{
  "beta2": 0.99,
  "grad_clip": 0.5,
  "batch_tokens": 131072
}
MLP neurons of a small language model. Each row is named by its layer, matrix (up: input weights) and neuron, and shows model dimensions 0-159. Each number is 128 + 32 x the weight over its row's rms, rounded and kept within 0 to 255. Numbers have three digits each.
A block is one neuron, or neurons of one layer that tend to fire together. After each block is what it responds to, as a language model described it from the Wikipedia text at the highest values.

L16.up19:205115126119136111152140115137133160072121147140159140098104134135200160092132125088143110137112123092136110133102178109164180138103149079147142145091181130141101138035122165136127111134154134113146117117135083128133158121122103113180100096155096121123148059074153154157188136138159129126119094095078087121148083126118159072140160159126081128095148161151126118130056200118103102112119108213151161130132113106102123183176177108127073091124081143056192148206136089135154124169121120
L16.up33:082162165176125131132108112177089100168129156084174136125102093156156137155074115142099107122122117135205155158130177120155127142122109080203196134140110179126112132118048082136103172098179113150119129087149160080161148114082112102099097113157215148140132179204105120162157068161096119083132112149136132090133125143090103101110140145203143155105114132175121133115111172115163077107140189163114121087105090144129177135096128134170061056145100114068134129159100107061162108094123133
L16.up159:163115133092108097172074098175135066104133141125204133156103161126122159085125159159157086054128114133118105035156160096030171166139155144112155128171123139123094189105118115124088136116133133175146123092139079114082098155116127105200118132142101110111061078120162098170122090119158120061152098105140133165116061129132153172142089142195093115123134155129130144108103082160136096098134080108134119037157076132178152098146104103134114113133180101042138125156168125116125098093122133
L16.up179:125101096142115135110151163131095168082165099113164116160145153073144126128132161091098126200123138129135071083092127135157157139082110163176148133102107154181112160135117168178147122164102149167115144107103140102094141144188073119150135126146140161109121050154152110121125143107138095137111139085116093130169121105104090107110109137097144161145159140124139150157088162070155127121120117111120099103113166108104113164157189118141125083116109101120102214183116142134155103155104096
L16.up249:185110147090148138153149146109147105114097135149153106146090115136175170150146060147164136104124130090148103115076137183077163100103128129102166149161113121119129145151112157109133144129120138176121153111245128143055126152144150153131168132163099145088127089137178121191145125154112071153126116101132098134081145123156121110157100165171101166111134120122135142119092088111119169165131127113106169075114139053118094147126142138097188107107109041055110125068104119112165130069031117
L16.up317:161142204123138141160138109103164113124109151077165158142122091145128145132141140104160121103113206093118089116133159121126104089123170135080147115097094177164107177086173150076159147162113111143120082041098102130135118127148063086184144134130161172105151089136127130115126167114044157083134120131171180142125144184169095142130140118194149162073142146132111130147074125089131098125155126143073200129072173103165199114129154144162139101115106169137100149128090147134121102099129090
L16.up624:122066135073146113146140126137105170156130150162113114097130158166162145132107102166103111141130169098209091181143085137131154158086123150150155123146166127150125146095130076083130160102186168113056069141144178090114086074172104056114148113073114101142145204116173187098166114133110140102147150108138109110145141075185104133077144123118143164086129154113203060143119134099183172128164100123198069096170111121102167155134117155113096134110105141069166123123132130090131162102084071
L16.up738:120133119129160189109088079159082133151152137107159130130125139108141144096105141105112133105141141138118145094129126153099148102120129121121137177147138154142122191172089133098154133079161068189090180073120088155173181128122113127137099100124165151125050116146163113127110103146136171147114084115122138110127038065145137090182083166082142142124061167160117127105108114083196092100119159118123178120129087123106151172146104126092120173168119129083102154153067182103161115090205178
L16.up776:121132167052190164141112086130136182104138102092199162122160120111120147083098111127127147096150162072165134126151150179108119123118157109195089063159152132118133183171151119158137119131129149158135140085122089123155142090184086106134108122161134143135160152103161146115107094153112153114102099076105115124084144165185160055147105167136122142116083149146152130176112171139173153158146104106157131050142141173122175113142159090150104126153093118081144132110073075026174094103157126
L16.up890:118155134096196131145168103129128136128146121103126135217143124157157135108142143097055087114164090122183139098136109159088154088107182131135095166131105096170113078136124141113114041116176114186114122109157088127093131105139102107118072133118199122124150173110191132110142158152099137115122109148115132083144107132165181136106183133097095112100099143151136154123106154059110166116120077139156154134144092150124172129135159080116136136126061137079059153148108064083078098154168140
L16.up1065:121105162066152151186132093144131103115126144119187145167086112175122124091083122128083088094148117114145138144109147113150162125151120135041170142154142137182116181158119144115125119117085197173120119091110080119073080075158059101140150107123149168081130122113154123102146155150090143120096085052148103172060140125171161104125091084135127157126169115135133125129077135090139105100170123164108134097092140126117153142134118128122110164134146154157117138129145073137150157121069160
L16.up1072:198176141102110140128134129113078193092182138128079138177072154179180081142115130135137204066167072082178095124088208139121108128127097161168091125157108163120160146135135173071110068118097157187046099137177095083124164076074083090141160121072142152136143177062152136116111080158129128142096113176128179107184143146141135134098131156149151104120120116089151137118136174105153156098165139116122134045105130076133134112154138121220088046143115145096145110105089092081108084121109152
L16.up1096:145123168145170174136124130182161138148167112105186118141149131130156075116121125117126152085103086135144109157132158144116135137131168183134144154120120122179132163090063078039185114160085116114123195139132087123059091118084108134188124089103161049163147132147159115131137182114130145065176128064107140094170103156178075088103117109110080176136142083099079165152128121082115146091220091132098142103140121106121107159113167137179141147190090123106208135151117131147158179085123129
L16.up1193:162141118160124167153126141119060147113109147114113132144111149134166139096100191133119119144115115098172068060176118162138113136148126106106133139110116145155146136155159100122097159072135146069153130118112120079163129094102066054153174157128147182166050152082147143120104114181062091118094080116095115144164102113147136060117135186148116146123094097160112078137112139177117166129095115094116163174089149112100203164132117092123107052186147147150132118117122132095114131135104107
L16.up1197:119075088078160121129157123182140131138167107158124109141072099134185110124124140178128086123086069120121103179133150166112103102119124127160217144121166099203144120149142167100130101104121098185143093180122056122152124032083113146150141068128169181168148098133165158075173090200166156102170113108143114129138148124137092015149140081152120124122130133131132108134166180077156157135150155175131115096140052083127143123143105129152143179130099111101180124064132083069162120153088092
L16.up1266:163056147177148124094138093129083139113105124153118111103116143108146181205123077112145117061139136133118127095117080168107175122066135144124128168137105169219107141149143120137135102091177188085124138115128095085179150077129116106115077085143117100157094099105120122153124120119105099127100133162082116201108080040089122067193052145129069117132099156175137071084131143118159182205121139092125123075119117129101108087103119103189115156165139085097150187141150160152130147115115123
Responds to: Past-participle endings after "was/is/be" in passive clauses that expect a following preposition, like describe-d as, regard-ed as, direct-ed by; also used, such, -able.

L14.up677:079092122114180114150063184159094137170077133140148077116110125116134083138143154117154163125117149173136099116127074168053145139151114160105139149145107117209137162140147102108137172082106191104129135072157160092084132123189119140116123067149176129143098130167119110106145169129158104094150156132128123116128113119094148180137129147164123192099133072129139180125102077080177141090133013124119070080144165126123173147158137173174145139108170115031145158135111137147087139116152110
Responds to: Final subword pieces completing nouns for people or agents, e.g. visit|or, candid|ate, arrange|r, scient|ist, contra|ctor, often before plural -s.

L14.up1096:195089108083188071135148124110115140048116143121135113131123106115198111133162112160123135103123147076123094112205181115081170147087140131110149145157081082136118129103103116167133162134145122207121199096152042106102092096147112117141139120100141169163128152125130144128130099109105128064141118130154174157110130141174055114130111182152092136138154134097134158188157227050162200066091082152075088091123153157111183090120205072119111149071146146099168108177108121132181097107106069
Responds to: Final pieces that finish a word split into several tokens, mostly past-participle endings such as charged, contained, shelled, plus -able and million after dollar amounts.

L4.up533:133147117144148168191065102121196162096172106105169123152083111049124142135098134131108097118075098144202072113123121132122146134130126100166129122098172148149133141125121143147121119126133162155126124125142128165182127154123088178195112128087108142186084077119105151071178129181120104079138126113041107101076134132091149092135108105149143132068121117181075179142100130051115126131174107145152109075088146100122161168201127160125076185127115091130187138152119122137168132071071164
L4.up786:140162130165208113128151126172121150159134123112136112163113141109027141143147085121172113136094127199133145135114139087165070137137096149094143130093142155114082043151139178132133100153132112123123185115071121137148123123162180118108128121167134153089124083149113115076111000207147125130140101125065103145193123037089125149130181113147114121147139153049161119163095156078139098120151131140152145172150080149163174131130153135070129107128115112120133144122060141161138115106137140
L4.up938:165194076128165113108158101054139123153142111154115128146130147175084134143120138167115123147121162116148154139156103115135047109160174117130140138129144160129122147134123123134125100136124140170159060116158137169143118070111141163108099156175142183167105116127150155094121169088137092127138084115148112139129103114118144127104108130093137194110144147085088142154137156143116110127116137125138120114189027138120081123108135231120110128160098122137122119134104120168141128147124127
L4.up1014:148154135111146155129094106091170184076162112136145105112119121068199116109122131109105086157104128121172103100089180160153099123084130111139121114145109189162080161083080199067107096146165122149124106106176102133162223094139134125083162105123126161142109194142215141157146145166142091083091152115106123132071128117156151065133200127109137145101140117164104172133085173092133085116161158158209062133095115081164114142169097086124079109137086117130085125136136136206162174077093129
Responds to: Mostly the token found, as a reduced-relative participle (mosques found in) or a word start (foundation), plus received, signed, located, used.

L16.up8:166138162113173122108181105134172127125162119121115095140056077159139123106126093094126099029126120124183125144099133159141087100129080136153131113115114083146109102091144149099127139103217154127109141160144120090137177065142155108105146148119155085130189107176155137097152084181091130083147128136121160094152024055156130095124155105094106127109100160122091106116100172126159194170156176105152100122152116075152145131156169130165092144120095119065104194178151124147084171144114168
L16.up107:074101150180142159138107082150178088134072114110160065187054161159173135143156122135092110113145149106182140176156089144127125151108152111139107101130126087155133107086126095072085153152162130143150167132142112124126108099152137065169176133163132096112122125143095070171090088120139094113200064128154162082149106148097126137129144148175133101117090094151126120152176109069160127085104112153107151074069172144174154113112222139156139141172180035156096167122123095133141114122117189
L16.up148:129090166141117123120157142147165139099107122176143116135105108116137118101170140128174181077129147107140110107094186118082140122128140183145158112139145153128139106103119162112110109140131121130082198148137064134144136097157139124098132129147185164175101118122119149110125124167126095108167117160155204130075101096109093107068132141110135118120118120125132138045139120180146111134087050112128098055117134091158132095173132132120136140125152136107060116137172133139112141071025159
L16.up391:147104204080213136134095126140178140100115162141153166138056127133146111171174086123182117132195144118122127154080106087165141093110156124133145157090145120170107119108112083097130157096117096117100161141102169106107118156143078133129128059134095053148146097185131143126142105171108120103115144087063159127164132104085129117114093129156153190060142109215164134128094149049154155155178121127115126126170138085168212121170169137134142131075157118167166131126143117106172061159046135
L16.up402:148144169157191110110117136127108161135109132139114101134076126106189061150126141157134122089093111104108143171099109178100154157075146107086098114123127155144047128115157154160062108128130079151124158157201108130104182059055051118102173088081152163127154070148140153122146108226161087146155070128152151094161131113081151092121139140132158156111099094058113157125092163149110157109143101123067115082078148145066105106119136088153135059138095104138121168147159141141198158171087171
L16.up526:087107138090221134126139198172137150181149116139153111094068119146117171140122124139130083112113111151133145151078180137171129168062157105157106116100158129193116080134106169136098116117119060123127083105129092081127136138078113151141150116117151085107118137120108165084133119151139133098110097120137127064132162133135161056081173061084126141151128109130118092127179106157137110150113142206121140108091136110142166112164188110151143118181123130117165109085103132107087158128121152
L16.up549:174080090104137087083136114108161139128125183067170097175089128118149084118133132147121115118108129104113150221132135122139145124092102169129177097089197136118103087144081161142063163154129097138058098149130138126074195096065123130133139115123165119121157101137119167107160130110146057112134147087152206060142119100119128086074087087139115100165107110105173120155127098164136130133152114171068141102115154103139129066131174143151126144106119119115124186117121173146108115110095165
L16.up583:142093151110199138184134150112178118057158168158144126097045108174123112175144092097157165062148151111100136173117148130162136141139144157164171139138107132176095115101039169099072148039156147166087181100130095134095165130120075162128168096057123175122094123167138149098125146191116121087186104124084134077127110088085127136085060097147153112139103089149105071171147151159123135104175074127075141103139158093152112143171113134110133094190127101141153112159123113141152110129115153
L16.up589:170107134100144096134093186174207104167141119104099123101137119074199112190174050105149082133128195105167098141124139096088106138159108172087163150114090161150117114144125165097112128093130134101098147160132124145139146097076115093120196053128142116149123100132090125086163114164127149102139108149090128153121071133109128105097023151122129129066137135098090130121084162138177162159089127137108115084113131110132153145132148111093058124140127134109088153126084130129095109156092146
L16.up646:088123195158153117110111113207122150103126167120151126162066133106154134090143140167174140129138106153107131134151158154107159168107134118117115109074182128165098110080117132101096127069123103123133108113166138153110179113112136126146151090141101080179120094080132110111095111184114162081147083063123159113163150109108118118179146178140170139102091081101112133120106121105131151100142082167116130097144128099079124121103161108099069075209108080139120133212149094117170089135132150
L16.up873:099155094142182169185146129155129172161100144132103142127110127189184089101170150143152171138168127170146147081111064130150092118025112120119104136057094135169130129183128101157060151098115096123102163088140142120166167112073058063100129101133079143106085126118109118123167161195085145139182161087086205096150144104156150133146108155130128175101122093121108111134109095156133135168151038137045148136153155079141135134121141130162106113147136063144153132169124099169121158119139150
L16.up927:119112177122120178106175077107113121107137141144139113134061169136141061139142075129151114146118164135155095119132161107156120139100103123119116132117167157139107175105133224098136181069174154147104126127171153103109200174077087142107125091098149096147134130142127122130104107157139095116103132124111165111149127097089139101148100131139133159161165090122161109080149128116110162131184137151094087106109135092138147110125119111169102108157100058164116219156099119169185082124088114
L16.up1029:149148083138107143115135164144122094124120194090166141151091142140119071123144097161177153106144109106087151129136100123054096123148196145168206121115180154170091114160111115076088081154178076175063105089127131123142135083106108140147159087080131158161159146134152151116156159167109069099133119176067171149165148072069046180140114080170118130116140099105094106186167111143124122093131099093138130139122124101099160136108126172186212118089161104131158164122111104125153085136094168
L16.up1052:145129119113167129130096170123165163194133110120115153098128092143151179115064110066137122101144174116140099081130128096150153087111111104137151161167113162165146136177128106127119138128168195127084132140135110133210118127102079131127169113093158121108151071137179132085141134168119143130141153140068123104119065130179124092109084145091114126080121157097109093115052205134196122135143076153145083107117131141107135202135136157065077133111140129103182132153114100132107115177066118
L16.up1204:129109157184171109130117157225099128098144148157111115139114112175139101097124074130134123092197182092156135155108211122095099149061108130112143158082085132163102117084113116111099143088149130087116132134117105141153126098098111152123163091167113136132085099111091143101113112163079131132128154111085175105109032127090154112158094101126098168148158119166152066151090122178110145148145117161068058120137197130178156089156093142215147031186155176162117186143142127138182080179070153
L16.up1238:154108121127135099098149155136110141144139101169100145080108106161173145155117127136152122034135090127132074082099150096157085103102201136175113122170130119113107137119148185143140067053119104088045125140123146115147137131132136062143183149134240134165135100167123100162187080160102170117153141155097161105134111118129125114156078142091100080129110123137103183141078160125148166157164129168107115067143157119144139114114190118097117107125150157164182160157131128098126137072126135
Responds to: Final letter of three-letter country codes in sports tables (IT-A, SW-E, GE-R), and the line break ending a table or paragraph before a heading.

L14.up1223:113096120093199136117164119102093141119134130053155136156078135082169141137085102160088130133141155170162132153146134221153154149073139105095090160131141163155081093111097149141104138073152182058136138131189104143118173077103117111191228120116112144133100070178110182133116091159167107154212071073135164072149120093153163137130055171102110137149131064130107128138119121115103136150149150134070114074097152158132112122127171100123125090109097107129139141113130104146179157150079180
Responds to: Final word-piece completing a country name or country code, often in sports tables or lists, e.g. Den-mark, Portug-al, CH-N, UK-R.

L4.up310:161078114136112128126122142174147192098125080136141151104083154149104154181205113084086118098186217098167097122112136100064130066115152122155149150106058144174130172161136146114095108071110143096109112164139131157146110110064129086092139047068103125067102184132178118074095127153125147066128127142102165193129111142071116111140168172124171134083132146129152136124067146090177142141154150097083112110111068141127142141160108094170102127136142163071155124163077143162152138089125112
L4.up371:109111153127082124133101122121127145111130115114134112168143167137134135134195123189101122120135147173111138111145104172079109157119163137128170156104210160090164190143124160166123093137101139078090127153097131106180163105145114097144145151138162124159098150175113114084119162106066139080116171128108150200146151130154073127164158185121174134094157101076131123167164125087159118149137163106079142093122147088185131161110145137138138109073105138171126168072130126071119111133173151
L4.up621:118119126126057101127057114128119189126136127111129103188118114124178140138133147195137147118153160125145118096164108129117097132112172115163128132116195135136108124150076160156125088158160101097118133159116120155160169122134117095159157118086187146130097148174120136106138164128088135097173195136113144204145144114115114109131176162114159120115164099077123090155157126078145123151156139112089074131095170110192137165134138152145134150081052082160173131104101137137096122143162153
L4.up629:114130147164086115100091095155147146058135114110181100154126134093137137144129108165166127109131134150131119094140147178093096125144146125159147143114178131110064170093106182161143031155141168129117099145120117180113216153180102139131173157103151106136142119146111145101143114127087114085196182155100144146132126112198076109088145171110142100117117077088113114131122152123177099153145129124173070076091164133117049149146168118148137156131112117134130141149128109166080132110116140
Responds to: Word pieces partway through a split word (rece-s-sion, f-la-ws, ty-p-ing), plus periods after name initials (C., J.), compound hyphens (Mid-Twentieth) and heading markers.

L16.up68:169109120141185113188067070085142148191076135134132160160155140103101095128112169107125106095124094128135121138170114196082080118133141109165161181106203139121118167089125149197122083139124141150142153101100135122163103098155090137086126110105170151156093087114113177148114101109119161115146162082135130189066071150084172131217118152130146140119158161104137125151112142112163184148175106067065135129074158096097125091105156114133137120060098153076068149115095113106125103061105178
L16.up188:077134149178161162186166115166160232086101110139095175170162146090085084156084122103128126140166149173126149087113156171078103155165183162066146137074138136181097130134178198120100043062162116177119107119151172081157156112148155109137107080092166118151148128144126114127160125137108137117115056072098120121111106104140083147218159104124135179143022141108146127113151128147154146108109106116120135092159098113113121167123148102105122168142114097134104121088079069117101070111110146
L16.up201:118105076123113163099088088134119138166098157032230147108136144158125110179181186147162120145147172139156100182156106146179116077186203138089141157112138096121141118180102116091053159109150113121102123126137114117169156100118107116148138136152149105155110122196164103179154134116158160048242135092083108167132150152060092141158080170147079119082144140097138096175144107147190161136137113123147107113126166142159126142095194102085131138059084166081161156108056144104121082106024091
L16.up535:143107140109047108124136098132113122092075120067190155171089131089209133160197144143142166152089124138137147172114151145072129145163174113192158149174142087098167081127100207160135175081143121131150159121101166112184212106117087142128119129161149174141086161150153133146100146077128107052094140137099161113091133103098130116160173101155118162110101091180137154180161109106150123186153155154092130142044112098153137085121156124133231121090140091086127120088096097106103075113135154
L16.up536:104121191104108171180123160151162154090162116109178144115144191135132117155176160080149149158182173179184116169076149102133048162086173158209118133136109172108127114108105056144086136131151122112145162125108155119106146109106132081106131131118116096196121198126087091138133154096111152113131118131115175092140128117114085120213113080124075094103108163125164084120104175149112048140122165166114070059124092098164118172144193110153079068171169088116143120136135075087128126135116163
L16.up552:165117110105155085165157138141108096114142117113185137164124113086086107162179124144171102123096173123160104146127099173132083097136112199162165162153158164138098166091088143126099150126244133046089129154098122177155149039222141068133195119125099126125121152148107111064141118064139157066149135168134116128134129056059081177199103168158181145144135170106137146190082127147116135149113109150083064107107148100121123108125159141152044128064146115125106155121109161107139135135155154
L16.up666:115165123158206201184116120155108104075129125083176145130119139075056093151158162105161129121117149098096141132156101130112144120134139155155227170101138144143141127162156112157122146088221150139092122119146153119162131120126112085180168090120118131201092140127078158119193072143123148070163142125104150149110160123102102134192119107131152120114098129118155102138126142095176086069122070127134148060095117065081159125112130151095156121135160144178097100138142093127092063167057149
L16.up720:100108101132180108082167106141152162143167102155186117137174115113158101146138131116083162097157158196151081173133116182153117162133115141101138175078136188119087131128139130146146124130127106128118131100172174107212107114158108088202161106098109072167097132128121126143153121096161114123162115045119175129123075108166171140214105179099161096124049124123128129176125114081119198128147115089125091062066142086142094129108113146089123177151115093060183123082128122099190146132059159
L16.up724:147153126125147110195145151127125120159135117151144095108201148105104104146122158163114177100177137173104113161138178125110130132184135179140159202143132152151188108187116086115143107129135130118110113160075137127157163068115126067178150138125099124123140127115157050108131123157050124087162115088116152099151154150130132139160101118145170149162140099132120156146114142118174161139132148091120073125131107105066135141078141132122163145192145112144153120124100128131183128116089152
L16.up867:131148140078193146120166136148116102127151119106214123143097131127163108176140107110148157152150145149145071122052121105167055123130145208170089124131086198105113153102077095120070120126148157104112117111140135131094109118091152118144179140136123081173108135099145083093111171084123097095099119126094176111124152130073114174176104135147115097121117093142134143149128122129139110112078094110157111059095181182104148135134108149205128109078169132132120128094165135077122145121149190
L16.up916:146121193105185123148105135155177162118185124137159179120171121164151076130139129176138153083186143120160116137135112086071166137145110140122172157093096110148131121142027123121095121146115106164128166085177093079090143127125085131159100107117134156124090116228101148145158119124064129098111100128142126157135108060122151127170167129129126170123098057114110119165143171133112121109190150123082131069135106090107187110113116138188139153107135052155156119124160130130105099148111151
L16.up918:121132136113166095134125131138087173128123119096163097177097100100162205111142127134167143077138127147127077076197150162112145166125142154173074073084186129123140113067125149139144156079185167087113119134113121088138180120160082114140169142187182113153128185097098137107143089103074096115143112121101159111117134113158102088096130084154131107096093090123099150100147116114161150106092098082135060140158101136125121117130133132140158144076128129113133145086159136088051122161105209
L16.up955:137081121091154113137107166108147157157113133105176059102150255064134056088103130114123127178096182115146076099137131134145164135103049165088104177140138156112142138188097100109142096112112122129079124078071122142115115126098077151167132116154118075158074108120117066156151102129115097150139132107115129167174148142124157092140093149108157201102120137110141073146127100166137160112136069151155133171156154140099161152073156129125156104130158135117163133112119116097172127160122172
L16.up977:119103163107115125103186084126168104106189124140164141061066104108112133195183121162127142135125195144153155163115102095156126112095160129119191123163126109156134106084083138144154177103172129160132160117151138117168112112107132102152149120165162113130132116189134131146162081157100139100175103116088156040164071113118175131159146131102102113048151101164148096137161160167171168169131119109131117077114106134113217105094126153198172159165162132132179102111119114072143147153066147
L16.up1041:178178221088159119127133167155090083146118136118162104171193128121131114131067116137185119111127142134162103145097157146156177154152154149106167094140180117152135114129161144161130154138079200149120111097178091136116109128129053094149139112092156133194118078191111140042168125142070114152142110122160109097120135107172114034141092117132091123158155096174149092142116111098176150144125117111089134088153143132099155126133165163122098156156123068109184137136099127108108061147084137
L16.up1248:089075133149211096183140168169096122112134189106154154101136149162152142162161089161142135139089130100105114175109169147161155171120105190122155190110079134151128122116058173169105154063169123090148112073096099065115204122176101116133137110086088123183116183144131156061149080103116120155135108151151130159108126158117157150150113170080160148142099118194091076188144132116177116118095053114141101124101120135102173125071120134161115100174185108123110135121151081130135128162077137
Responds to: Periods after single-letter name initials or abbreviations (H. Asquith, John M. Devine, St., Rev.), and endings of person and role nouns (wrestler, client, Minister).

L4.up193:151131122148122154149134117170138167087155115092144122129105137111121084129192115079136105150136152069170080122127121097134178140122099142084100122163135116192146156088166166070098072128144122117099140146161130131167179089143145149103169110141163100112168117083126155085143150124153119091157113091120139119157124122098068151168114171160146150081122095109133078109119070126102182114105080123124137140131137115126130155132138124162121114128133152156098192127081165142152127144068161
L4.up243:202122109045136116158133188095149099123166073145145138162125144076148127150121065164138027150109148130171086104156160111132122108146155087142059122078192123120154113132125123166129126161124184155110124158137120113105162212135074147140126143113206102139134086090167199115183144196113121159161097154029121091168148170127132094088125140109131138111159102126099094101154136119126133161137061155109104126035148075097169096147105117135131147083094129136130175093147150112163132098113201
L4.up336:141120108105188124120102169121191161110127180128147111141113139147105120149148129084141120175135196116107072116118138134148196125102134150125083115095126147205134126111135146066108158121204147101091082105155125100168189113123093144162194113104164091144163096103139128070146114155092121170198067111086136064166110120140151111130062177089159154120079122105142152142104195146138165159173120105126108149120131117151184183146168090175076117077096138150141208142121129101130135119087132
L4.up720:125140176044174112136177167114175158140183203099166144059093124146179128132168135121119116143151184093147142047093136107126138130135121170186108125095129133147168149121139136136109162141162130101102121136124137114133155083168108153164098074138121107142060134123117182057129136150104182072134111137041153117161093096134144128117085154118112140132158114171122086097086091144141094179121122146129069077163130110116134165174101153096087167131137182106193105182102139110098160128155130
Responds to: Closing == of section headings (Reception==, History==, Music video ==) and line breaks ending headers, table rows, or list labels; sometimes verbs like have.